{
  "n_head": 3,
  "vocab_size": 2048,
  "rope_fraction": 0.25,
  "init_std_o": 0.0188,
  "init_std_down": 0.0,
  "optimizer": "muon",
  "beta1": 0.93,
  "schedule": "wsd",
  "final_lr_fraction": 0.0,
  "seq_len": 1024
}
MLP neurons of a small language model. Each row is named by its layer, matrix (down: output weights) and neuron, and shows model dimensions 112-175. Each number is 128 + 32 x the weight over its row's rms, rounded and kept within 0 to 255.
A block is one neuron, or neurons of one layer that tend to fire together. Before each block is what it responds to, as a language model described it from the Wikipedia text at the highest values.

Description: The last digit of a four-digit year split as 201|7 or 18|28, usually in dates opening narrative sentences ("In February 1972,", "On 25 January 2017,"); weaker on word endings like "report|ed", "st|ated".
L4.down51 [182 133 157 170 165 103 100 153 148 174 177 136 139 100 164 137 145 157  84 137 111 139  98  71 115 143 172 182  88  71 178 134 148 164 112  60 119 150  80 118 139 153  84  91 144  88  77 123 102  89 122 165 131  88 138 191 117 109 141  78  91 159 166 137]
L4.down68 [141 147 131 124 166  89 101 109  80 117  85 116  78 106 112 166 139 153 173  96 118 151 139 151 154 136 173 132 132 103 122 153 167  52 158 122 155  69 107 148 123  97 131 129 149 169 185 198 112  75  65 104 156 153  97 165  76 111 190 126 164 173 146 109]
L4.down138 [150 161 163 118 153  75 100  86  94 102 160 140 160 144 135 120 104 144 163  83 127 127 107 163  93 171 136 133 178 183 139 131 202 124 143  96 146 165  71 124  96  99 151 111  70 127 142 110 184  87 123 140 155  91 142 115 105 209  98 158 118  83  99 146]
L4.down276 [154 120 167 144 203 184 167 116 177 190 173 152 162 114 128 170  78 111 107 108 132 177 115 156 109 182  87 125  73 153 148 117 168  86  92  90  85 155 156  76 144 136 138 145  50 141 133 142 102 144 138 173 136 113 116  98  85 186  89 196 105 119 150 167]

Description: Word-interior fragments in the middle of common multi-piece words, such as ib in responsibilities and possibly, er in superintendent, on in response.
L5.down18 [164  60 141 152 105 111 111 110 144  98 125 117 165 115 164 157  81 201 142 150 109 139 190 140 128  97 151 143 174 102 123 128 171 113 112 108 117 224 128 154 134 109 164 178  93 102 104  80  21 123 104 189 176 162 115 146 164 144  73 174 116  99  96 110]
L5.down50 [169 149 120  83 179 133 126 178 220 118 110 155 149 146  69 171 206 161 148 169  97 151 113  71 221 104 140  66 161 101 125 179  64 107 168  50 173 125  91 158 173 119 136  38  83 148 140  81 115 127 138 133  92 168  66  95 130 114  86  83  98 110 126 153]
L5.down52 [129 144 129 197 118 131 105 149 110 127  71 102 105 102  99 134 137 120  61 103 142 113 130 123 127 127  97 118 126 179  84 123 112 148  70 109 135 156 139 143 100 121  78  96 141 149 145 130 139 100 134 135 143 161 110 165 117 115 205 184  96 108 188  75]
L5.down111 [ 97 146 103 116 169 139 178 155 186  96  92 108 148 112 120 156  91 125 122 131 144 151  88 133 137 132 110 161 112 184 154 159  85  85 120 180 113 108 101 173 162 161 108  61  93  79  71 112 146 121 133 153  90 159  83 130 194 132 162 140 130 195 127 161]
L5.down126 [130 146  97  89 164 169 138 101 123  41 140  76  92 147 117 155 131 103 134 123 128 146  96 149 112 127 128  73  98 120 123 171  98 111 111 126 118 147  97 118 156 131 111 118 140  78 145 157 197 111  89 185 162 132 120 114 163 114 170 162 128 136 150  70]
L5.down199 [137  96 115 124 171 156 164  97 165  76 193  82 185 143  65 105  87 111 205 101 104  97 126 135  50 124 183 145  92 134 170 114 112 115 107 151  96 165 123 104 148  76 111 100 135 112  97 131 135 158  71 116 108 123 132 142 117 129 142 114 116 132 171 142]
L5.down211 [134 178 174  68 122 160 119 108 159 140 105 114 141 149  96 117 168  96 128 129 103 114 114 220 118  95 122  66 142 169  88 119  81  84 103 118  82  94 150 120 132 134 123  97 112 104 116 123 119 184 112 209  41 118 105 128 151 108  85 104 154 172 150 168]
L5.down230 [109  93  95  91 123 112 136 117 143 114 141 139 190 149 108 186 148 141 149 112  92 141 120 133 135 125 152 137 148  77 129 112 189  93 176 161 129 146 164 162  93 123 174  94 114 118 132 158 170 119 155 185 132 106 123  79 127  83 139 157 135 147 108 170]
L5.down234 [186 146 119 138 129 140  56 138 147 139 143 115 133 126 126 162 145 138 128 172 124 113 161 176 152 141 115 128 156 125 102 151 133  95  87  78 186 133 177  76  93 106 116 117 125 100 151 148 142  74 107  95 149  94 147 174 100 155 149  74 177  66 180 129]
L5.down247 [149 145  87  94 147 176 165 130 155  90 156 157 130 179  71 106 115 130 139 142 116 126 107 146 133 127 127 131  97 131 176  91 123 163 183  68 168 176 146  93 145 110  83 162 132 157 124 149 200 174 108 113 132 132 129  41 103 173  68 131 100 127 133 131]
L5.down248 [113  96  88  91  50  71 166 117 144 163 117 122 130 149 137 133 216 114 142  64 115 145 139 140 126 106  92 104 172 155 180 133 119  92 169 130 186 129 130 123  89 123 149  82 167  79  82 108 111 116 150 134  92 136 137  69 167  87  85 116 119  52 110 103]
L5.down284 [151  93 160 161 162 202  69 102  97 122  84 194 140 116 135 143 148 126 116 131 167 115 159 163 113 160 162 116 100 152 174 149  83  85 119  93  91 128 147 118  92 139 177 100 186 170  78 171 146 143 136 151 107 120 148 107  85 178 116 153 135 101  91 154]
L5.down317 [156 148 159  85 182 125 181 189 133  68 164 103 145 138 104 105 172 146 127  73 157  97 132 154  98 132  96 117 163 131  90 126  82 169 165 154 120 111 105 138 114 151 111  65  97  50 118 124 177  93 176 179 142 153  81 149 110  57 109 136 144 174 105 138]
L5.down351 [184  86  56 115 133 108 105 118 111 122 153 122 126 106 112 101  98 185 140 117 173 152  59 106 119  82  95 188 116 105 137  88 108  78 222 149  69 112 115 177  72 185 192 125 131 112 129 128  75  97 150 116 175  62 133 130 109  44 196 121 175  69 157 125]
L5.down380 [137 111 104 156 100 105 197  87 130  90  56 138 135 160 140 102 175  94 129 120 157 152 136 126 105 209 138 122 147 190  47 168 168 139 189  97 109 151 137 131 157 135 141 105 136  82 163 136 161 147 194 119 143 141 100  99 123 166 152 131  72  88  81 176]
L5.down381 [101 104  89 131 174 104 121 139  47 161 130  99 100 215 147 118 156 171 119 107 134  98 133 110 193 127 102 129  83 110 102  96 135  69 114  54 191 157 167 123 148 183  94 130  96 170 133 105 131 118 163 109  89  78 137 140  63 124 189 112 117 146 175 188]

Description: Short word pieces (e, le, h, ed) right after a capital or first-letter token inside a split word, like C-le-veland, L-e-ague, J-h-arkhand.
L2.down148 [104 125 132 131  78  96 157 140 185 128 140  74  87  88 143 118  91 197 100 146 138 162 104 165 103 136 168 113 150 103  72  86 152 167 148 148  80 138 161 115  52 177  69 177 117 146 170 114 117 126 161  68 103 147 135  80 150  92 125 150  99  97 129 133]

Description: Fires on continuation pieces inside a token, mostly digits after a decimal point or thousands comma (density 111.6/km², 36.0 knots), plus word fragments like sim-il-ar, ra-il-way.
L5.down1 [165 131  75 117 133 108 150 150 145 107  95 177 158 135 109 154 150 164  76 130 160 147 146 112 112 144 133 154 174  99  89 136 156 121 131 126 115 162  59  77 103 127 109 129 129  80 162  86 112 189 150 176  96 147 105 130 131  88 161 205 129  93 129 146]
L5.down44 [ 97 125 207 150  78  98  79  72  96 168 141  91  78  83 206 103 109 136 108 178 133 123 150 101 126 116 120 171 115 151 129 105 134 113 143 169 123 136  96 115  64 136 129 131 149 161  87 113  55 150 142 116 126 134 112 106 110 156  99  91 185 157 119 132]
L5.down57 [154 132 108 158  86 178  91 112 108 154 155 114 201 138 154  49 180 123 177 156 138 148 133 141 136 112 176 112 103 132  73  83 125 105 168 164 138 132 104 166 161  95 126 146  55 122  98  98 201 130 163 129 161  83  78  99 129  74 120 115 100 109 116 169]
L5.down71 [134 162 115 172 121 122 114 173 116 135  92  94 140 114 145 121 152  94 133 176 130 157 129 131 151 127 142  83 173 131 115 138 103 164 150 117 174  94 156 127 132 183 134 107 187  67  43 156 114 103  69 165  93 136 129  91 174 169 136 164 126 114 134 169]
L5.down93 [ 64 114 163 105 166 190 124 129 114 143 109 140 140 101 114  94 102 158 142 140 114  85 175 150 195 173 152 120 119 146  87 146 157 104  62 204 149 128 132 136 100  84 148 163 121 133 145 186 125 192 168 120 109 104 104 226 197 147 141 107 113 131  86 135]
L5.down103 [ 75 131 127 114  72 117 140 122 110  70 136 154 128 140 168  66 150  90 175  61 102 109  39 146  99 140 102  83 115 130 179 125  99 129 165  98 104 107  91 166 115 143 124 153  83  60 145 174  88 188 111 113 186 174 135 130 152 147 136 146  69 172 111 106]
L5.down112 [ 99 143  92 170 174 128 132 132 175 114 144 122 143 116 110 104  85 102  93 122 129  86 137 142 112 186  97 154  91 139 169 112 165 150  99 144 158 184 163  83 173 128  57 129 153 110 121 128 128 118 172 105  93 122 120 149 151 167  81 101 129  38 110  73]
L5.down158 [102 172 152 133  85 155 165 124 113 135 124 158 140 109 101 131  95 122 130 137 151 137 126 175 121 141 180 119 144 151  87 174 102 121  87 125 134 154 137  92 142 122 120 132 143 157 152 141 101 191 126  65  94 114 140  68 234 129  96 133 128 115 125 139]
L5.down170 [111  75 160 120 171 116 183 157 114  69 120  97 141 200 146 145 120 140 112 155 138 134 120  64 123 149  73 144 195 118 155  95  50 153 147 125 124 150 103 103 136 130  95 173 164 118 143 158  93 148  87 154  88 100 121  69 127 115  85 128 160 120 197  89]
L5.down205 [172  70  82 122 106 155 102 148 124 158 153  78 154 111 120 117 111 164 116  85 109 160 108  99 129 121 132  93 193 194 145  85 215 129 133 109  86 117 141 181 167 115  70 100 106 144 121 102 108 172 115 149  69 114 122 180 127 123 123 156 164  98  98 156]
L5.down258 [ 92 103 126 160 102 106 146 133 163 159 123 124 132 141 174 110 150  71 100 157 200 147  82 124  90 137 128  75 151 124 141  81 121  95  72 114 169 142 122 136 154 140 123  48 158 152 127 171 143  79 170 165 145 165  86 157  92 116 129 124 105  99 129  91]
L5.down334 [149 147 131 133 166  61 139 105 102 117  97 145 158 121  75  93 123 125 118 148 113 184 122  93 142 109 128 155 120 166 101 140  92  81 106  81 107 101  74 106 110  63  99 106 180 197 130 126 157 131 120 161 149 134 117  52 121 170 103 187 115 153 110 196]
L5.down352 [145 107 108  71 135 145 139 124 113 181 162 127  95 139 128 136 148 145  91  88  96  98 163 158 144 117 161 107 126 142  96 107 172  99  92 131 153  99 121 144 130 162 143 105 113 157 123  51 152 126 144 187 137 119 104 135 140 128 123 102 140 131 126 223]
L5.down373 [ 97 123 119  81  58 168 108 151 119 165 118 129 114  98 102  79 127 135 139 224 156 160 127  96  93 136 137 134 138 166 180 102  88 127 135 107 199 108 149 132 166 125 155 110 133 114 137 154 175  96 145 136  32 211  81 125 189 182 177 141 147  94  70 131]
L5.down382 [ 76 182 135 128 130 146 121 124 109 116 124 252  90 157 186  93 115  86  90 127 139  79  78 134 113 173 188 162 143  89 117 143 124 190 119 152 103 145 133 134 143 127 102 126  74 121 143 156 107 126  86 136  80 139 144 187 143 171 107 115 118 119  94 144]
L5.down383 [103  84 126 181 150 117 188 123  67  99 156  75 150 118  90 130 118 135 124 144 156 134 116 164 150 214 143 172 153 124 143 140 125 136 116 106 123 192 172  96  82 154 184  82 163  94 112 160  91 109 128 150 141 126 155  74 140 117 141 102 146  71 103 199]

Description: Final pieces of words split into sub-tokens, mostly verb endings after a stem in narrative prose (lead-s, find-ing, help-ed, stat-ed), plus Desp-ite and Web-s-ite.
L4.down39 [117 152 127  70 137 120 236 121 157  95 106 159  89 133 142 170 183 151 217 114  78 115 142 124 140 127 122 130 111 142 150 156 116 136 129 110 110  54 136 153 120 182 148 170 108 128  72 164  94 160 108  85 147  93 116 147 116 144 148 193 117 178 106 124]
L4.down120 [167 101 127 113 120 139  70 137 106 147 160 109 170 129  99 125  82 174 199 148 132  78 108  69 133 140  65 119 132 195 117 155 116 172 165 167  99 182 105  92 158 153 136 154 172 144 139 143  75 134 153 229 108 162  66 118 114 120 127 121 196 112 120 155]
L4.down179 [143 128  84 130 162 118  80 158 100 135 174  98 115 137 132  79  97 155 146 157  82  85 145 157 115 164 148 180 123  90  70 156 120 111  17 152  93 109 159 128 138 134 161 113 135 137 141 126 123 177 115 165 123 155 134 138 134 112 148 134 125 117  85 162]
L4.down362 [111 144  64  98  74 122 112 182 128 145  79  98 113 176 134 137 120 129 136 151 113 140  71 100  93  63 155 110 132 148 141 125 139 165  56 100 108 106 139 117 153 105 116  98 143 147 178 104  95 103 122  60 129 117 143 119 113 118 115  89  77 116 114  79]

Description: The final digit of a year closing a date phrase that opens a clause, as in "On 25 January 2017" or "In 2016", plus the comma that follows such an introductory date or phrase.
L5.down11 [111 170 142 163 146 168 102 136 137  99 142 145 116 149  86 147 132 141 113 144 117 147 166 115  26  67 165 121 117 185 112   0 133 121 161  88 139 149 137  90 116 113  97 121 106 118 146 131 110  72  81 157 140 154 116 138 136 157 104 107 153 154 116 138]
L5.down33 [ 72 155 131 148  74 100 132 133  81  86  91 129  75 116 191 165 173 130 138 104 157 105  89 147 143  69 121 125 111 129 127 106 137 115 209 162  73 103 129 140  90 108 104 186 131  87  79 100  89 108  41 136  78 117 145 143 148 163 115 136 133 126 137 142]
L5.down34 [ 73 144 134 134  93 106 126 104 157 169 151 164 138 190 151  69 124 139 123 110 184 155 109 119 126 148 251 160  92  82  96 174 135  95 139 142 162 133 179 153 157 143 100  86 141  95  90 104 130 115 121 148 127 149 148 127 155  92  79 101 153  75 172  97]
L5.down43 [115 135  85  80 129 155 155 104  70 157 145 119 171 151 147 186 139 126 149 160 158 204 126 131  90 101 145 114 100 163 174 157 157 134 102 104 172  73  90 125 120 146 123 136 109 136 118 147 157 139  38 130 146 142 174 162 121 129 124 121 160 129 116 152]
L5.down80 [115 170 106 117 166 123 163 123 106 121 151 128 140  99 123  88 157 171 101 167  71 107 122 111  87 133 146  92 119  87 144 138 143 119 154 154 127 246  63 189 127 124 111 160 131  92 135 126 174  84 109 102 171 146 142 150 153 159 162  83 168  79 169 190]
L5.down104 [ 81 173 166 146 150 115 117  80 132 168 130  89 174 118 128 114  99 143 120 139 120 192 129 137  93 180 167 111 132 153  96 157 157 165 203 116  91 192 189 131 110  96 128 152 124  45 109 150 146  87 145  55 107 134 128 102 130  85 101  92 138 179 104 118]
L5.down131 [151 136 154  85 113  95 114 132  90 116 192 147 127 152 164 105 117 156  97 115  95 114 145 145 156 108  82 133 108  61 113 128 107 112 171 112 138  75  87 138 192 119 161  98 151 151 129  15 110 146 116 135 161 145  99 154 179 153  86  92 133 129 120 108]
L5.down133 [102 111  54 101 143 176 142 149 101 143 156  72 125 189 102 112 164 144 205 115  78 121 135 150 103 103  70 157 151 111 106 132 106 130 137  54 178  95 124 100 103 154 146 147 102  79 105 123 142 163 105  79 147 143 120 110 234 116 124 169 130 172 138  97]
L5.down159 [182 145 160 160 134 108 140 183 142 120 148 166 103 117 196 144 135 155 159 161 136 149 168  68 139 175 106  61 153 148 187 128 142 110 111 109 164 139  95 123 197 114 157 129 105 159 145 126 145 148 139 163 128 147  75 140 133 107  95 137 162 168 155 117]
L5.down171 [113 104 140 138 138 162 190 167 150 101  92 100 151  76 147 107  96 106 161 101  85 112  98 151 108 121 141 131 141 123 105 123 162 181 113 190  67 120 155 129 133  41  62  98 112 149 123 138 139 178 118  99 137 159 168 180 142 138 111 148 126 105 122 137]
L5.down242 [136  89 141 184 139  73 186 126 140  89 102 103  98 205 108 119 157  95 221 182 129 133 127 106 157  96 153 161 134 113 156 125 128 120 107 102  95 116 123  95 122 116 140 130 164 122  89 128 133 103  75 125 130 119 104  94 137 152 160  87 113 119  80 122]
L5.down269 [ 77 145 117  91 130  89  34 139  98 146 166 118 101 167 187 220  83 112 154 163  86 131 115 132 132  92 158 186 170 145 148  75 143 115 126 114 147 131 160  82 126  82 164  70 102 130 162 152 117 100 127 125 192 124 106 104 170 172 140  90 112  96 134 122]
L5.down318 [116 209 112 153 189 133 186 179  84  97 162 124 132 125 144 118 126 137 167 151 128 145 148 177  92 168 106 137  67 195  99 106 115 110 138  31 133  88 110  76 164 113 133  99  95 141  75  48 106 110 163  99 162  86 137 115 115 149  95 117 133 124 148 160]
L5.down343 [127 130 106 105 127  86 135 118 115  85  91  73 107 165 134 120 192 113 182 147 125  78 144 133 204 114 142 109 188 107 150 162 143 133  63 178 112  73 143 120 155 105 156  80 144 164 143 110 112 110 147  95 109 161 153 165 165 158 106 111 168 111 116 170]
L5.down345 [155 113 104 108 159 107 170 150 145  70 122 141 154 131 105 162 118  99  78 103 105 133 145 101 121 156  85 159 169 151 176  89 142 151 208 132 108 140 103 168 124  52 167 146  98  91  91  54 116 161 126 107 123 159 108 158 119 160  93 129 127 110 119 227]
L5.down346 [148 142 117  74 135 191 136 164  47 147  90  72 140 133 183  84 118 100  98 149 103 122 109 155 116 102 148 115 123 152  56 137 164 166 174 163  89 175  93  67 104  91 123  81 120  97 128  77 137 124 125 151 112 113 117 127 159  17 112 126 101 181 145 122]

Description: Final or single digits completing numbers, such as 201-1 census, 198-0s, 1st, 2–1, plus past participle endings like open-ed and discover-ed.
L4.down9 [137 135 184  87 120 132  80 113 205  98  84  94 123 159 125 112  84 123 108 168 164 148 127  67 112 148 140 108  74  68  74 150 176 151 118 172  79 169 129 143 115 188 134 148  99 135 118 123 168 151 168 156 138 173  82 103 170 186 121  91 136 188  84 132]
L4.down11 [112 159 119 105  94  90 125 103 106 156 141 123 184 138  60 109  94 108 172 135 143 134  91 137 156 156 133 140 113 126 109 144  94 119 189 188 154 150 153 117 113 120 140 146 135  90 103 123 124  85 179 140 146 121 121 160 201 144 115 153 131  67 141 188]
L4.down97 [143 113 130  72  48 187 128  71 219 107 129 147 147 110  99 102 206 130 106 138 114 128 109 102 146 201 100 168  98  74 122  92 118 163 148 167 101 140 110 114 114 101 126  89 108 139 171  92 134 120 139 157 176  81 126 132 125 126 102 158 159 107 162 116]
L4.down295 [155 138 107 135 106 100 156 122 118 120 103  94 129 146 179 144  99 171  75 136 124 177 111  96 177 100  81 126 123 110 138 179 128 141 140 108 173  80  83 124 175  88 102 129 115 145 173 112 113 170 121 127 120 114 145 144 137  98  96 133 132 113 104 188]

Description: Word-piece tokens continuing a word split after a lone initial "f" or "F", as in f-ed-eral, f-ig-ure, f-us-ing, f-act-ory.
L5.down5 [144  90 154 137 170 160 126  78 187 159 180 109 169  97 130 104 148 180  99 130 124 131 185 137 120 150 173  90 118 146 120 128 115 118  52 131 158 133 113 111 125 159  80 114 119 125 131 129 113 146 130 169  90 141 133  85  90 154 108 167 153 205 155 134]
L5.down12 [140 123 109 135  74 121 130 141 103  77 159 141 163 188  63 144 106 126 163 123 153  80 140 142 195  76 108 107 139 138 153 101 101 112 101 156 143 128  92 109 117  99 157 159 171 190 100 108 159  99 103 144 111 120 114 106 101 156 143 188 187 117 141 135]
L5.down15 [141 122 105 132 144 108 152 118  91  93 129 161  80 144 179 168  76 142  92 150  93 156 129 117  92 165 165 140 101 105 203  79  68 110 194 121 115  90 124 113 132 163 105 138 144  96 151  71 102 161 122  70 102  99 105 186 103 144 112 166 172  96 136 123]
L5.down20 [164  72  99 145 106 170  96 139 160 144  94  70  99 117 105 114 192 169  74 149 141 108 108 125 159 100 106 149 126 161  84 120 112 217  96  91 136 106 135 134  97 156 144 180 140 133 128  96 115  80 115 163 133 107 142 134 134  62 114 168  96 169 140 132]
L5.down90 [175 134 122 134 141  87 123  94 126 162 110 143 109 139 101  67 127  83 189 170 106 198  94  78 173  51 165 110 118 105 152 156 157 135  89  47 151 158 124 146 101 147  92 150 207 128 139 108 130 122 155 118  85 156  84 149  70 131 102 133 155 114 116 121]
L5.down128 [145  87 121  76 153 172 102 124 179 169 126  70  90 163 124  69  72 135 137 152 134 165 160  93 146 148 119 118  75 110 165 137 193 133 169 132 151 159 103 121  78 122  90 192  94  96 137 140 126 206 127 133 120 169 144 121 138  88  42 172  96 110 108 120]
L5.down134 [185 148 139 141  94  97 125 126 156 171 137 162 121 192  87 144 164  62  39 143 107 192 108  95 139 137 163 151 126 182  99 135  74  98 175 171 170 145 114 145 156 106 120 148 117 134 187  70 154 108 123 151  84 146 108 138 139 118 102 118 142  95 110  78]
L5.down172 [146 100 120 129 107 184 138  78 187 132  72 120 133 144 101 111 184 116 155 141 152 130 181 159  91 136  66  95 137 173 161 139 122  90 139 163 149 131  68 135 126 157 151 149 132 203  70 157 149 170  99 106 126 136 123 142 176  57 143 143 147 151 162 100]
L5.down184 [134 121  90 132 173 117 128 168 204 129 129 136 100 176  95 121  95  68 157 128 163 113  88 119  75 103 162 119 119 105 120 138  79 143  93 167 149 154  91  96 100 145 128 111 123 126 129 144 143  97 210 173 113 116  79  79 127  78 157 143 177 148  99 113]
L5.down227 [ 85  90 161 144 141 142 146 127  81 151 138  91 111 189 128 126 118 150 171 101  95 155 131  98 127 150 131 102 111 130  45  91 125 155 112  91  97 124 147 122  97 135 123 150 168 167  87 147  66 154 143 115 134  79 172  90 142 149 115 128 119 160  95 163]
L5.down283 [155  97 151 161 130 116 131 126 203  99 133 163 122  72 171 128 122 175 149  58  98 188 111 145 125 157 128 117 123 114 101  88 141 155 158 125 133 109 137 105 122 104 107 170 166  49 126 105 155 143  93 109 140 117 100 169 127  80 163 109 116  84 133 167]
L5.down309 [ 75 156 130 141 152 142 173 122  76 156 111  87 122 109 104 128  80  74 138 140 157 127 128  96 118 150 138 159 100 144 186  88 135 160 125 157 171  54 150 134 110 108 162 115 157 183 185 100 118 144 173 159 135  96 161 193 141 159 137  93 159 176 143 139]
L5.down320 [154 124 133 160 138 136 162 153  88 125 160 164 122 112 148  96 140 163 128 157 140 173  94 107 136 107 165 183 140 127 149 115 116 142 123 108 121 155 136 163 145 120 156  81 116 127 103  92  57 149 144 123  91 138 137  89  89  71 184 179 107 151 141 118]
L5.down347 [142 123 149 147 154 160 167 125 119 119 181 167 135 156 201  99  99 129 137 105 126 100  51 124 120  34 109  89  94 181 114  67 123 134 123 119 163 160 105 148 169  62 115  92 124 143 112 141 111 156 152 135  88 114 172 117 158 139 140 117 130 148 158  94]
L5.down366 [166 127 145 142  93 100 111 163 145 131 118 124 181 109 122 149 115 172 147  73 133 103  84 159  99 197 144 162 126 171 188 130 127 169 179 105 141 176 176 117 154 108 128  87 122 130 100 107 129  87 123 145 126 152 144  94  37 170 132  92  81  93 110 109]
L5.down368 [ 99 186 153 104 117 158 117  99 101  74 147  94 111 115 113 154  78 153 152 116 173 165 158 141 130  59  82  68 138 174  97 187 160 122 116 157 109 132 106 165 102  87 155 130  78  75  91 135  91 124 120 136 106 196 173 115 150  66 126 137 145 124 178 130]

Description: Slash tokens in coordinate pairs, IPA openings, and/or, fractions, and paragraph breaks after Wikipedia short descriptions, e.g. "(born 1997)"; also mid-word "ell" (rebellion, fell, della).
L2.down375 [182  83 134 151 103 114 184 195 143 149 144 130 101 111 123 135 145 160 130 147 129 128  94  99 146  85  76  88 212  93 121 109 181 102 137 125 159  57 119 135 156 183 134 112 155 168 125 188 139  93 127 104  91 153  92 111  87  96  87 117 161 140 126 100]

Description: Final pieces of years and decades, such as the s in 1990s or 1960s, the last digit in 2011, and commas after dates.
L2.down50 [131 172 155 146 107 114 157 116 115 158 119 111 174  83 101 195 107 118  98 117  59  64 159 151 151 104  40 123 158 112 129 183  81  92 153 149 171 132 162 157 122 134 139 121 104 128 147 131 122 122 136  70 121  94  81 144  58 103  95 142  89 131 199 104]

Description: Word-internal fragments ending in -ct, -ort, -ult or starting St, completing a split word: det-ect-ive, resp-ect, do-ct-or, n-ort-hern, St-udents.
L2.down204 [181 146 197 171 146 155 102 148 117 153 102 144 117 124 140 148 117 194 156 173 166 129  79 202 127  88 113 132  88 136 134 144 144 126 104 107 115 171 126 115 110  97 146  89 112  90 181  98 105 134 100 105 183  86 107  93  79 103 174 154  92 121  96 174]